python train.py --n_head=6 --n_kv_head=6 --vocab_size=1024 --norm="layernorm" --positions="rope" --qk_norm=false --attn_scale=0.177 --init="normal" --init_std_qkv=0.0417 --init_std_up=0.0417 --lr_head=0.0051 --warmup_steps=200 --seq_len=512 --steps=5173
MLP neurons of a small language model. Each row is named by its layer, matrix (up: input weights; down: output weights) and neuron, and shows model dimensions 64-191. Each number is 500 + 25 x the weight over its row's rms, rounded and kept within 0 to 999. Numbers have three digits each.
After each neuron's rows, "fires on" lists the tokens most often at its 100 highest values on Wikipedia text that the model never trained on. A number after a token or word is its count.

L4.up603:537511532516510486447468503476489527498539490486517468502504504474540498497544512495529523547438487500446479454495517420502505511524468496461456486490531466514491501481498489499488517503492493493476484526463497478459529483519545577476497533558479488473483493481488507508507503506536530481548522477502508436544499474529483465513491519516503470511494486546519537523493505483488477494511
L4.down603:537504534504540520495527469508443498503448520521511506557547555453531493466499488516546519561480506464514533431493494487528483504502497494470469535496486469493476489524488490513498474505498522537479483502489501507459498484494486528489517494504486497486472521525482498457536486527446535484548480543484462500487476465497499505494498509515495472494501504520520526504481483483492449489483
fires on: "'s" 92, "'" 4

L10.up42:499470528480455534535449547495494462515505533499521520488505479474501539465500522484518507471490493530471491531497548486512463531490496550482477472520490498529504480495491526486491496477516499505480456493532490485531503434492493498488488465545514499498485519493479475503497476475490483489481529472560531492467493487496523514541481528532494483479516521514528515488559462495468456488491
L10.down42:474515462563507488466498465468524452500504526504488552473469511520520513515525483459483488520522517556488482537516524492514531508486490542510530501443457517478489492554505509527507500474514479525486473540421490480490502519489468498504516513437474519520489475507474528453501464526480492505499489513497509491518523507477504502495516514481474531493506479482503490476560490502472494533526
fires on: " to" 22, " of" 14, " or" 13, " for" 11, " and" 11

L10.up69:533507490503519483543459486466515520497488528499527528485479485484513499526550495502492502458491442478473535494480530411490491526453536489538531494476512496470531504492520499511459485507498490512444482513503506503489563509465529498526485448523485483519495490498517511506554507472483508518485493498457523507526512502475473483522508553492510517446506509520499522493525480518517497497523
L10.down69:483490519482484518550533520446492500503453523455512564485470501463458473503501518526485510507443464531451480518511513504509481485506497467474514493496520542485502534459489494490524492524519493498512469524467496545451516491515480506488522498499547511438502502511524492498497525532462487455489501538471432527512516498486478477523481512508516525520514519492520446501504494470546469525489
fires on: "if" 18, "O" 16, "ra" 15, "ul" 11, "ir" 8, "ol" 7

L8.up670:456496458503537510506484488489493485518480519506516506506481475503468487472541467481523530481496518479497489492517526498491492527535482480462541526511486495484498527475465522505520481448506495462450526463473526492554486506484502561528524456484485479518520444523533499502511496561504508500507439503493532520561494506495506502516498548475510468479492527521490495513460521470506522532467
L8.down670:506491488524486478490511517521506486504480499481490536498518463507496495501503536453465528515508473528509496500509432512461516475502518489480446471518508524450498515514513500494507513520480486518509555498489511497517560509498521446529476491411482521487484509483512461473521489493510499524453553550487509562512502514463544443499518478498537564533502489487480503472499492463501454505537
fires on: "y" 33, "oot" 18, "oy" 12, "ir" 7, "pp" 6

L3.up747:487533461482523489534530512502502474517514477480497556534484470480490484468535489497509510496462512449519512500487483498490500488454483561523519513531510494491472518517480561465487441476508500484498522523477508454442470520490529485483506499485492509507481521469484523461504466512500508515479550434515494472526492537507494504535483477504451480492481524509485492479518498522479501467502
L3.down747:512521475514472486498462468524489453556478493471547512527520483485477503492496503505502491511558518540513499468469466528508545487488490503474502528471511542533479506543474543508523521514464493488535486503485527461479490526532442518469515487476493528496437464486522550508542531466510506470504517514513507440511523476523441511480536485508469554513469526500509459504514479471479480474480
fires on: " med" 14, "ed" 14, "u" 12, "ir" 10, " g" 10, "an" 8

L4.up331:500475506490505475497499508532519503540513532501521493547460505513476526492493485453475489574468541483498512514484526492545516492435465478521464504455502492468483506521503486516489488465521508453523505520501518507494463486526508470493475487510502494514496482490531501451546475524506510502455482547507503510448443526519473500467464497513467568514514481554497499497496512470502482522556
L4.down331:486501519540496500466504524513505533530513470487484452494461536520474511470488509482517509517554503520510538506483487496532459475436505510489496465497497528471541465504502495485507493517473511513523511474523477551517502529502457506550468494483510508527525555498448510532525543518508462543520494472475531526535478504484465510508478501486479500490507480523483526476481477461521491549513
fires on: "2" 22, "4" 11, "d" 10, "3" 6, "a" 6, "eb" 5

L4.up186:483536514496544510514460453449540470474487498497562496482484493469463479511512486520478513506504514485499500487541500527494497468500512435511491517447477525487514501503484513556478507532512526515521501542520511475479475530470496504496477485488543497523496500554469524500529531533478485506493563538484494493491507482493519503485490475502501520477507498513510503425476539497530496500538
L4.down186:504513480458478506448499471451488521507496527532511463509508491487497504504522520476470475496535510497506508524552499507591512496532496483470531484451464497494521505444498477487509469484482501503510450518505492508543489526483481502486521491477499515516528581520496531500504519452507506558487510495483493493486500502510485481527479447535482478515472523505507487460466501478476479535526
fires on: "as" 29, " ag" 21, "er" 9, "age" 8, "h" 7, "and" 6

L9.up96:507536500532481511498506512443494527492540447478473504488508507507509446504542538517486495480527487504488486494477497483487512497504535542501533475504509513473551524501498457531554546468509549503500469494454475508498515496481479482502531497520457495482560476495495481493454487505535523494469514474462499469540468474492504524520512493463470475581524498498519472494503472523483531488536
L9.down96:508493473483501490505507482502461500481465518546481512514521499535497498487500533518511513497504518494493519503488482528565521490494495507506470478494497494499525513508461464509460514511503535486490507505566484454446518509506508534488502539513501486473475464487480508480530504470490505542521519483505455499474499481504479520494492510427489509581531488499522557535471439500521509484457
fires on: "ill" 25, "H" 13, "all" 9, "R" 8, "ll" 6, "U" 6

L8.up13:517534519493445515494490519513498495448565558487512462518492499504494511463483481480537482500472468529517515535505508489509495508499511480492466497481514492523518498488489518474539480510496522498482452498520525535455496479516448480524506491536522540516489541505491488537484522486496455521504536479562479450492461482467528550474506474529477480512535518536493533479502475502499497517458
L8.down13:437498493536522494466485500493497508556529492505495528486513491458503485504529507535469460505509517506538496556494542527479499498508505486506531451483471495528471527512490540528496525505491503486488555546492484494520459511495495499499516493453528444541520447515477498473479463506509509471490490504458479485507486531501534479540456474478469460506521503500491524467520533504479501486506
fires on: "-" 55, " for" 6, " of" 5, "1" 5, "8" 4, "," 4

L6.up295:489486474475478518495486543468530511512546487503499520509498481464511484466522489532479519467538540500543499505490454513507500517418512468503483497519542489439515497463470540454494522473487504498523527498477478507535544503509498496490512524486495518549496529497506471497530508511535498521561538493518518513474553449503532525531490491503520506505493484511465482510514491520475459453503
L6.down295:513464493524474477500488523482549480466516522526513472534491495491532509517502497542477480478479508475520498477474484502527493523462497465521489508489485504512517503495482508486486484512490515472541529498486478465491513511503486513485525493493510482549468464462496488515542476511489483501529496505470523509487563496547484504447501502529531470531513511488473479575523521486542507498543
fires on: " sh" 66, "qu" 21, " pe" 8

L6.up86:495496483508470494502480473516561452520508508545507478518504498469462524520537524517484473520553531555489495517462512487520518490494447514484454484467499527499471499493530552537491466509499484459513480471501503479478500495521430508497511516490494479526488502527500490493527487549505494539470509500500450505497475489494493490527475557515474540457471464470469484507458515480512503480513
L6.down86:492537476495491540532528499504536504505506487520486535466497461500525489539483499486414573515494529491514471467497496492529491469526450500489477521500521520499508491525505495471522517516442488468505505502473523478545522509515467499499481502494518537510492504544441474533529502515517498492461460492540528490443523509506476538522513495526496542471495471494482524487475465541546513494493
fires on: " 195" 20, " 194" 17, " st" 14, "2" 11, " |" 11, "3" 9

L8.up376:539457483490468466560513474510493487493509531529450474544500485531505502514492491483506486448483470524521469525515545552511503495532532525482507493528494518478501437452499483476522500480511495517490516463492512543507487481472482512490524504487497482450499507457529487500418502494515498502519513528474487466480487518475493518530539533507503504532516509532461468485518491493572538505458
L8.down376:475493470459465472534531516508509489445506496505487534492546467525524480491546542494491540495535453520546488460518468524495491485494519468499539486521487482486481482497523473521490491515485499493501529522499477444521512468537525479525487502543505494503542502486546492543491486491515499487488529474472521473483516529526445519514504532430545499497492506488499509481498481480591483503473
fires on: "7" 18, "8" 14, "2" 14, "9" 10, "6" 8

L7.up449:500485513519533479540474488492534474500509522491507525525475480521498517487559505499535542501512512528543509480487516528509509469508473473507478482516520523460518508514482504509474491536498440483488500519478489466495513505451519537492478528456524487547494532512450512501529535504488500503485444539521520504474516488454454508537461490516508501467447521529513509476449474486495468489495
L7.down449:517508531480498540497523500459496552511491520518457510471511504506491581494487485517534474526503490490537512451485501497542509521490508490519530495493473485456531473503529505493512504521549510498505547501529473485508515517515504478553471474527466477536521497469465537506532470506495466468496477460472481494498445484522503508508478481501484515479489473511507519446503497525481502542469
fires on: "k" 44, "m" 39, "as" 9, "h" 5

L9.up344:513497480492554497491492506515485528484491461542523507503488502484517483543503469500474498479468542509527493503494491529482503509506514535485514485542489495444506468484488472478520517464497488512536504522500483518502496499508515535460473487492506498485561440489469525519505499484552496519486526466491545518547499482509513523512471449458470481511500467529481530493485510513561499473513
L9.down344:490473498482482431484491508465506504528479526461518514530520534547502513523487520502546520474491478501491519506534481513501470480473452476511496487513515441501488534497437483471578500511473512495504521474478501509498497486487519458502475508468512484475517509512484505458484513511473523518516535505532513505464501495519485496526466531441519473473508554510521505497452465505521508533481
fires on: "i" 33, "l" 11, "ther" 8, "ro" 7, "ed" 5, "os" 4

L9.up89:517532509472534468472527483529468495504496480441487518495468455482501548519478514504534515523464525518486535479502529510546562507499512508535542486486489497497508458519471507490496493473527494454515513506498473521518510497463484512493490577459504456499518486473476482503505515535525513528464492465488513496492464507494469494473526549477494512538478481498478485516498508499536507509520
L9.down89:518482495449463504471523446499510494486500498505496499487499495507522521516487503474487550541531470542508464489518444463461486463505491485468471484497549496506475515465484515492525525525502475526560512494493451472485568479502509490490474488514464518444464499537486514493467477506503540502482541482507501518509474545471535503498503550490540484527503556484533498501528496497529507504461
fires on: "re" 16, " 4" 13, "2" 10, "4" 8, "n" 8, " 2" 6

L6.up221:503524485547535428488531518510470468488506506488486529513478498538521510444476503514486513470516549476513509518539488489521480506503522505518550525517500519446507515508516497510492524491497512500518523483496493484455513517519477480481480454529476541499574501484517459512515509505466465509480528450504523523488457516520483489486460534465503474542513470501474530464490534492521477463497
L6.down221:530531492541488500460473481513497521471528522491529482518497495489492494544505496522504490507491553530487514586477486472477504484536494484505475484489511504527472460491512498478464514492459505486450514525534504469551512518503493473481486503463496547516506527498507477520514541450518475514466468520455516459490503499466541487489526513549489456483492515504472511494458508522518468560489
fires on: "ar" 29, "ia" 20, "y" 17, "ary" 8

L3.up512:506486520513509464492526509488472507557496500448499443482491481483514503447512517447534521503485523491505482489502521474484460540482461491483514513477555469506505517507541502529496501532531505535452491512512519467475475504489514501501496490499524518493462514509473504467510522515484529533508485484488504520487484488483506503559478499479537454524496512524536489514540542508502525520482
L3.down512:482514512465501506515501484500512476496505453500515494471488472488549500475522516463498544529454479449500472468452552514503511470480508528459509535484524483500442504535515474470510530537494513501452497484476504496488540495505454553494494538531514493460509502528514487517520473500471521444531468506519537484495493511505505511527510478506497498508493521543535534508542480466482500537457
fires on: "ow" 22, "is" 16, "es" 13, "on" 11, "er" 10, "uss" 9

L4.up649:471498526510495483498455483501483515525558478486534497456510519497522528525539484521554520498444497523479467517460483456488483528500479458513454503522543497478522508480483456485487469514504503485486511495504504510501537532504518526484439505459494450501504493499555510459454488483506549529523508468465491474499486466514480502524501469497526530493492508529536544511514478478491488525481
L4.down649:471524544515539431513537506531481509542489511521509495516500481499475457461466510520495546536493464532479497524524483466493533475526487447499497516480488479485501490530507501487520511494501504460492495490516449484491502493514506491518487529494519511503485525499515520476533493493526519514543470519494485519510481520504544485457563504528506529509469505507490525486523546487447478499524
fires on: "it" 17, "as" 15, "anc" 10, "ree" 9, "ent" 6

L11.up415:530529463522492521489473488480504483500473511496502565493492499486445498452495537494502511494431478484496510479489567501484478502482488496491477446510469510507483552473485511497511536512506504520479502521491491511463470490489526512518522518451496500486547523509476542526500503496495492485513452504476498484493474499516470454511489499486488515510500528493509533504514512506498497556470
L11.down415:489501501505502481511494510498511528468507517527484449488533480510507501470451475518485494447453494509525540494529461513522505510501499487521494504454498464456473558503542492535482493522518479505485511498486505525513524492462494499533457494529490495515503446476496513518539505473541487477489514536478460440501513503512505484498510494547526489455484486487508492546499513488456509524531
fires on: "C" 15, "ec" 11, "he" 9, " his" 8, "is" 8, " her" 7

L9.up342:511489485528515506482510470511506473467527462534500484570536521511500488489550497461489497465496499490522467486479481520514536473487471515490453480492487483523466473518500487506560528507500536525496453559485520567563495516478474563548462477493491532472489507526484509538475510443509492522492514503506501505486489517480476471504472498508498530504512457454512479480486461462502487506488
L9.down342:523515506495497499488484491550486498541493448526536470529473485502517490542503519527502520532477506516479494439527505503509490488451528536546488490514516541498515494504532509503511469488512453460570483487531492442494474487510528567537517476481473493524520519459507456464536504542510522560465504498485504518514477459506484497496508523487476489484517497513499480542500505492503443451492
fires on: " " 38, "p" 10, " s" 10, "im" 7, "." 4

L9.up252:489485447521479495542503473520502552523503504507502467509516515547522473480517499485506507499470508499531451509488559480462532483505519492509512523498506491489515471508519473467513490457455506503502468495482515499468517561505490500497469487505521551509488496529487488476515519473443481517509494485560512478478494514476491505484529469533510483489502540507507554483515484512521484510499
L9.down252:533539490503474534495525503445435497548495500469489475459498514505515493536476506512506509510521524476551507533498486523532489498490503499499544524450533491519533475494509474472492498485480463470503506481483529417499504492527493486498458498474515557512536476529504465466520480508501510482533490502517485472502463480497521499513476468512478503499527537501507526501514507510455535549484
fires on: "," 77, "4" 7, "3" 5, "1" 5

L6.up208:512456543528506492508513479488561524506510502472481512519487511454511520474549479491483514481465527485477482499503524459515487500488510488497467517515556463486482494496500463493521514513490514505503479487488471503495494521479471534490502543481517503473477530481459466483458494520511518459545514481486492481538503524538509506547523534537500477541477508553564530519456504473469491494481
L6.down208:487525475502515507497464513524460482493502532501468521501515523469499533510514484501513503538462474480505493496522541491537477499521485463456505495449487535492447486542504482466483507507519496468540485559499515468531532525478445504465515516515477479537494496503511519536484484502482496488521484561487450481502505500540503509495467516480530467467503494529522516524478500525517491507511
fires on: "er" 19, " his" 19, "is" 14, "s" 10, "'" 9, "'s" 9

L8.up81:534493469558477522526469508500533508511503487516471514514518464509557520472490480450538482445482494497487498521492485469452507471496508497513496502466458468552502531510500514491498514483522547475507513520497495504505539561522512478498485524522494497485499458493461503482546517484504480502489524498463506511477479492509465563503512491482463491508541476492496496510508478492497540560497
L8.down81:468491519452505479479479519522488510582496462490501495498536543506499529563480532519504501522520521515481497492502426476495529464491460480527487510514460478479456516481512471484563502503526524510483519482479477494529518503504513532515518479490488523482531489491475485456517500510530485515462508480513559516483493502460513527478505530453505505503492487506491493466523489553477525502469
fires on: "ou" 25, "u" 21, "uc" 9, "i" 8, "iz" 7

L4.up473:509463484518520466514526469514475498457508547534534514548548491493540514464521486497445494480486513533513478496464454447532470466505515494447495468530476483510501504480504476533538521541493510519485508493520480539525491495450480493485474485518502485504465507494521507529488483521518520472496461474489534486535528461491508532501455480511423543517479534495495529483506486478527501449512
L4.down473:516460527507515513485446485495517484442505514521500502484547505532488525505525469506460504484525524449560522522475499473521514490522508459513481509513483499472500461466462515542479479459468488507511496515520519518492464491513516498462506443510521538501533472545496507516513528520464471459476496518483532513516489524480534515479507530520511492492534487541476529468503452510497489519468
fires on: "ur" 22, "am" 16, "er" 13, "ar" 10, "at" 9, "ul" 8

L8.up556:525463491475505468507485488464518492461511477489486541481517484512481485471541473508458495540537443538473500512548558506488502530467516497522478518505499503510505499495490486501484514521481522507488498538535489479492531500513517492484536507481543480518504502491527481497535486467479470540468543518454480534525538459492483535487497519512524517474502560503500550498483505517517489496503
L8.down556:502475496486482510564512511451478513498508471513446504518531529463470484509492519496516508440502490494503481539476503488497480524427513467494516461482504515532474531486471464503471515474497499523545548492518444521503526503465552506504535503485557496486499498499523523487518520523509480440506512495489495565502490531470483503546516526501486466532528496526491472507520479510516519544541
fires on: "O" 17, " O" 10, "5" 9, "8" 8, "if" 7, "ec" 6

L7.up285:507461498510480497477452547503479506541499472505475516510489512503463531489472475527474512517509520518517512485486512487496469492515473528549504477481482474492460553445466496489517509455483486463510523463458499497510484525503518502508475485509483465523533479530481467466531476529476494461470469541452503495547527536508466523504508490496504498528508498476491530505430545481493478494529
L7.down285:519504478503531496474467523487564499538545500473447505459505488460471501520504477479481524475510522500449549466499517504485516499493494506481458464481533562496507553532538489491504512502490512486518502499493508510524497535524518508523484475494505452479463470507449519484511486465490544475434483575544486505496522477514501490497461499479452510492500506456467500487485506521493527474474
fires on: "t" 48, "oot" 9, " r" 7

L3.up457:533523486519500469470449454513493514496515468536485523512482470483516495505497518502514521529436520503522465556512470494535512484502511466510492535506532475516520476504461540480533483526505535529501493467487483505477550508527473515465515502517508467493499451531482498448498510516501514478567491489520482503533529478532505503505484520512491504519522471512535517463541463529521530508509
L3.down457:512499560467491487538458525527481491518511430503519497478501526513463505491537480445509475496504484499489508516480506543534453511488512461499526518516521489527485503535498489471493553519502480535491523474502514477485501487469535523523514496531529536479478517516520475479480489490536492481498497500513511499480507510509489504486465529469493537500478436573468509494496498489484499482515
fires on: "en" 35, "ar" 20, "or" 19, "h" 12, "id" 5

L9.up100:507504525552526475529510495525534489494470547521499511503474484529492465498500502506495530518491508470520493475463526479431519513447507539536488493525508510488471543514504521464544513496468515507500489549468528531519493484482505497545481496520460534457498515510484541532447482468524461515498491536497492492450439517478506463459545497531506502501514473489478493473520491490517514489480
L9.down100:472487524465473496508486506514474436512500491520519491520484489511493478500517499475494496510467532490519557502510497496490484511495496524541500485453505524491503562500520549511557494519515488477510520531488520508506511497522489498503501500461478517487482538454496460507492441494462499480510539490479532470471465519473499488528510504498464469532473530483556502486477517523502524441434
fires on: "p" 25, " L" 12, "em" 9, "im" 8, "m" 8, "ed" 7

L9.up133:555477493463501514492494484513443523529525486480503515468503494487520504489499507491491492542520502537507489513493512459522488485468514540498501496535481523505532471523469507491502471516531428517530579505477514517529484481456544521500519511527470528471476471484458512529514493495507506521503528561471518495533506459490527493486475495498492501444456483523496501506492487518481528461530
L9.down133:486479528455447494511489476557515482488478504535484494524493520549501482508493514514459509456506508517513511516471486516512490458498466517511524502476493496508542489492463512470481477492492515538479492471471500535510461515474492550537507512523504517501474505517547506505548486510490504468485498523477496478509488506485482488501504460523509461528494498473513504546520474521466503489521
fires on: "or" 16, "ian" 12, "her" 11, "ist" 7, "ed" 7, "ter" 6

L4.up120:474502520500475530486454485515426505527468451520469499521488485494479488523490483515497503527513465489490543488487519488510460476510468515519495479515499508492495505484468534465483512474432514522494512459531499530487483455519446468515446458531493525470517466468533493502531506525534493480512479505494506528508514500551510545503512502473493502495471528492510488490459504488539483476486
L4.down120:532488508481509484570537502514479498458483496515500489463523487460521501558486463494479531490483507523512528513498488514508518519497519506448505517516510522487537511482512507475529520553507470485484496470486514505521513526491449456524470482513486505534498450500481529485532501506514513544513465503490463467519499511492478529523462482488490509526521536496523514478533487501531469514478
fires on: "t" 23, "y" 20, "g" 10, " inter" 9, "r" 7

L7.up462:575478517495480494510450506505510484533550509507504468528491522452482510501531524514532555518519469538491529534523530470537501500506533494512522465475455516495527488443520505531489464506515476488479490537480487469545505510498487518484507485504482511495488451509424481457511460498519507514497512486486498477476458505504515510517554498517524510500488500519499464452516508529466504498527
L7.down462:479519544490527562459493503517498507489500501552563494515494494481502498505459536526495442473492512469497485504521509506517526471497537533514483501507482527497551525501519496485463527515529500496540486517479491513494519473520466520532478494501497523517506521504478475502501457506475502495513504506488494471537440521490470466475485483435519516496502524495514488435540486481486502525530
fires on: "ould" 13, "ill" 13, "ile" 11, "ap" 8, "ite" 6

L7.up136:508514465494506448485536478507462472505504469494494506508515514491501509517513504495530492501493517526541511544507514478571516494512525516512449501500481466521485494498509470490485490528515519508500508474517514493441481496508483531502520515472499494471511487461466437497497527514461514505586476519456484457495474487569539445552490538507461477477518502544497500522479523532485496476471
L7.down136:485519510514516519491529514493468474482537486519516500483468500485518500461513530518529538501483522496497558464507502508502507471522496475468462504514516494532490498545537468516465500527509480504534532509482500463490518503518521518496499509442490474493431517573499476512523470510483523497491526461495502494483464547460484506469502491485519526541524510493507503531486511481464494478496
fires on: "est" 21, "s" 16, "an" 15, "is" 13, " his" 7, "ot" 6

L4.up327:475523461502476458537508477469517467524543512496510507471520533472526491483514497461568463508495494490499510499474496453493451533533504489463497505491553447496544491460563489476538514502514506513470512505505482482546507490502512521518504524524463542479497496454515500490532480489511529474496489475543512495466523482496458495522493496528524479474475512468512503476529521489505496501493
L4.down327:447445525505494483476508470487500497520480508525518547493493582483503510525510480483499523518513518469472479527498493477502475515470486473502507597517482475511517477502489507496499501537520483472480531495535509509484519516480510519497501510467520509427513480521469497517544488534514512493512524495484518490496491464452484445512450491480483472519491520489489540520479510499473556488474
fires on: "is" 53, "ort" 15, "anc" 12, "er" 7

L7.up310:502494521462463468522482476499496479477516561492468463480498518474533497511555522494510506490515455520472524468503549502495528496522519470504524482525455430486503550471466482506464505514475494476509550481512448451460535517509492494519526514503502491485496516525503485486480478526498483485513540484440499501519480500493464501516522518490479521487500511529504469543507498479544513452429
L7.down310:519504513482499481538509464464503519481549566493452498485496460544513483477473509507508535517519496555485542509527470518494465466481491469487516501535490533530485527498487474469495519532453470495491523544503453540510504545480509474546493535505515516477496492481520531525472522494483527504554496514466466475497478492465520531495498528481520540496489478518524487512527492473525514492475
fires on: "9" 25, "7" 18, "4" 17, "8" 14

L4.up60:476516547517532484506530477484470495493502489507481559495514507470553517455485486470548502512465506538486540539510474518516497502471505477494495501506489470492540488523475521451483513499483504531506548480491518495504523495523508469521469513511514563519522495502474481492464466492484483477535499503512509523467526497576513532451471499457526457499505510489448514430470539531502491506461
L4.down60:495501523492511488517528480496518552470474515533507485508498508498471513488522528477499506490459508520474544547477463476508506531490519524513484546504529483515475512510498464501484503461495485538509452498523526490466481507509470545514493453474506505532518549545506456528472535467532490518487481498465522533513509503521500492504515499514493468544459473516495492468512548581516532498444
fires on: "ly" 27, "en" 17, "id" 12, "g" 10, "ary" 7, "y" 6

L8.up703:560508524500463533467460462507510519489543531497478529477510522451498511507477491510470511528436516513483520472513486512529484501463524491464495472525478501515490470530513491498487455489531491523498525525501512501495504526453460499478521531502483522515504472510501480495487518502492502542522513493523463462491492456491490528465491505484471486521526550537499532483506481526515525544499
L8.down703:498492491485486487530477530511530513486489498497499534521494444465483524504484485468419508495498491474459526527497478532538491510478497531519517463520514509562493498481486526503508486530513502500499500526491492480514513484498502499500494457466503469482480569529550489518466540533472509476506494462485486517500486513489536532518501501536492485478462476506519479509481507511476471469483
fires on: "." 17, "," 16, "'" 12, "5" 5, "8" 5

L3.up698:515519528535530452513502496462470479543494500478480485501476489470534505470480472483555508507476501528511496496461476474484490529519524474449523515504533480515532536526494493567507478546502477457524490505537500509501552509489533536507514519510443474509451496496522492485479494515497487500499485454535508441520469461516490542523499489516530502494531511498546526520482570511481534503506
L3.down698:499513511501521500458515549501528509531501495518525504481510505509474535460493468529512475516474444494492493505464510510531506493443497488435515486567532481488484526521496482509466460480524503519491535560531544490504501541449549471500498504500448468479458521500469489500497476529526473488513511508470534475499475456510500554470481470512511496490532496505511532483504531529510527516473
fires on: "ur" 19, "ent" 17, "ir" 10, "ber" 10, "ree" 10, "ot" 8

L7.up762:488535493530484466470461483493488500513491484502497494500513522480495508493481464523522483499482567530534523489503522525494504460504536497503499468481478501462504491461521521510483449475474507497537506535556473508504495499540469504513523518525473495493503526477492475468481481502485474497494504503488480480474493563498481478500569514522510464471517515512540471471478468474459515561500
L7.down762:496493520459511524483528510489493571500522494522513468457490506483471506494518522526482493503516497497486487488492516496472499478515477488468543514476514488493494516491499473545478490497504501516481484508535518484486491513537513512515511540480504510452536503501513508480487534525496471444477492457490528481453483474483503507520448520476474531496481504501485471515497490476539546530480
fires on: "in" 27, "p" 20, "ing" 19, "n" 14, "k" 7

L11.up1:492488520510553503467469492527474562497461494501522459568504520492481538475508532486532512471510456507501523502519512485484493467475545490509509451462486523544507548493456496542475536489471519496476492489510488475485544501486477504531512502501519506544448515515501477540488457505519531527476513482497465499499485516459505509498498494516497557532516429510483474515538469496519517472505
L11.down1:473485471509483521477492508451529505510556478536476490516522469502484479486483479461494492518527474498519454457512497487479525506506462505500532516473518496475491477477499460507508496488524485444512488492521478526463494486517508530520488515489444539488499510497527523539496483529506537485488517482521492506534521495523522521477470550500516491549474489510560504502516467458442463521566
fires on: " d" 41, "ur" 13, "h" 5, "ap" 4

L4.up63:502537536497546507482530481516519453494524505514497499479488462511557468469531510505548533536489503533547477510442502484529474495503526483511475492493496517482512489473512468400519500495483507522513530452520465501485515493496463493489488466471516519500456463498470486512490499489505511477498507474519478516468519494493519486516516461507547513483490456547485509463555485506517496489533
L4.down63:512524489502478461506505502529505472528524510523523493498478526510469471504532516485526505489463478494579472540465497444560473532462498549471481512500482489471497519525499492416514541480528472510503499447515449459496522503475511509518497468485561464512459452520488503507474493483536457496514478505491470503473508515524502534508524520491515554458500480522502498493495508504498536532461
fires on: "=" 26, " of" 25, "\n " 22, "en" 15, "h" 6, " gen" 5

L7.up240:513506529504512492479488487445509525493477493516509503522519487504510491507516493435461498500463479482486519514511498470511539485458534511528465475514493488506494457527512453516522567512514517470521503520490481504512516511525475505507461515462511466487519505531487503502518495519483490509466525517464475495504488483505531537515498449487463506526495489524500493471463500514499517523509
L7.down240:508475490455483503500457456457511493518543480500514485506497499508484557579499539493526504511493514516521503499506498488548498498451485468490464466531514489491476481541507487494502467478469525480535511493512507475562512458483492499506498483490514490502488512482511511464501535485478509522493524500476529485502515485488509513479481500485479486533486512544499474473516488494532515489497
fires on: "i" 25, "l" 18, "u" 6, "b" 6, " sub" 6

L6.up266:534557478563473484525511476524468492444521540490471505534490503513511494475516488475488487468492455531503469501481541479514501467501527517536493512494492511516469481498545484512515517513499539509525492521494441510470474474469482454474477530484499512474474510484479506545539461514513502516484502489509481513523472460523484499513528499474436511460482508491528489491481516523488509496540
L6.down266:521451511485476525519497512486534525508481494491439496504514441481522500513495489511457536500489519495476513522512484492473548495483501488506507526481473517485523486475518484507498504490494455508536487511510522517478482501503513505544514491470490515513513451489499500494475514458539556477453551535502546566504471501559500487485460474498470453503499529505490482491451526483488517503530
fires on: "ar" 42, "or" 16, "ag" 14, " ag" 5, "am" 5

L3.up624:550493542481534502505473435509471443549516481516516523476483533486497493453482472544430470518532506470524483514509550519524528534474521514517483512521469487491506486495547553506516477464501498494500498477479480521493485470519519529504518440444460498477479517489481531480520504492533495529522509475446504492518508453506456475468499533481458526476500516491480462533470519536513513495505
L3.down624:501483528466486500537495496521511492529488512501468461507513493494532498537506478486503484503511511546505469492531517532526575474466515503467483499461519514503515520552427495496517470493550511481484475502546507548477512458489485546520485499494480477509489511532539486492503479515505423467464544474512475486515477472501492483498470470513497493497515509466502466495525522549473556503465
fires on: "or" 41, "r" 18, "ian" 13, "an" 9, "n" 4

L10.up473:457496513472501459481501536522508512485534478495441524557478480521524531517498527546519524484483472516494487465520495498493528515535518509515502492514576469539491488499490466490490505495529483517516521484458525487477509518443506538523526527471522539529464518508524526462502484528503476464458492492493505486491512532547466475493526548505515500474456491496524485544460511507518520476458
L10.down473:493464515471481482533492453486504502482510499535497516512458520482492493537490518472481498536484488506491494527512467522544515484506502481524470484543514548488471519467467465471489512519539488492497505488513498473478501520471529497491508533539523464502455502511476539511500459484517504482576501477571505511542512510480477492565422511473541509456460530497524495466523490495488470542461
fires on: " 2" 27, " 3" 17, " " 12, " 4" 8, "2" 6

L7.up446:523507491489504440475501520520521523486478484501446485519525492510500497530515516505515505490517513518528515476499521498523493479514519503496555469476484504497475536497503487504492499480510515531524481476499491512484552540491500469483551516530465491516449525508531492500526520521501518478502487501497478480468518516472535495504520522570509481516505518477544527492499481471503468560475
L7.down446:455460529567514476453520479509519492487520574480456522495479519495508522526490491508523498494524488575520515482517466506499475536488471519485471491492488551503423491496489484467532504522497522547533500504498516504506484471500523543503484519493489519466496540492494518496507464485491482502497496524510440485512484513492509498485498515470453518507499497488484463514513494460516503479522
fires on: "ing" 41, "ial" 15, "re" 8, "ov" 8, "ublic" 7, "in" 5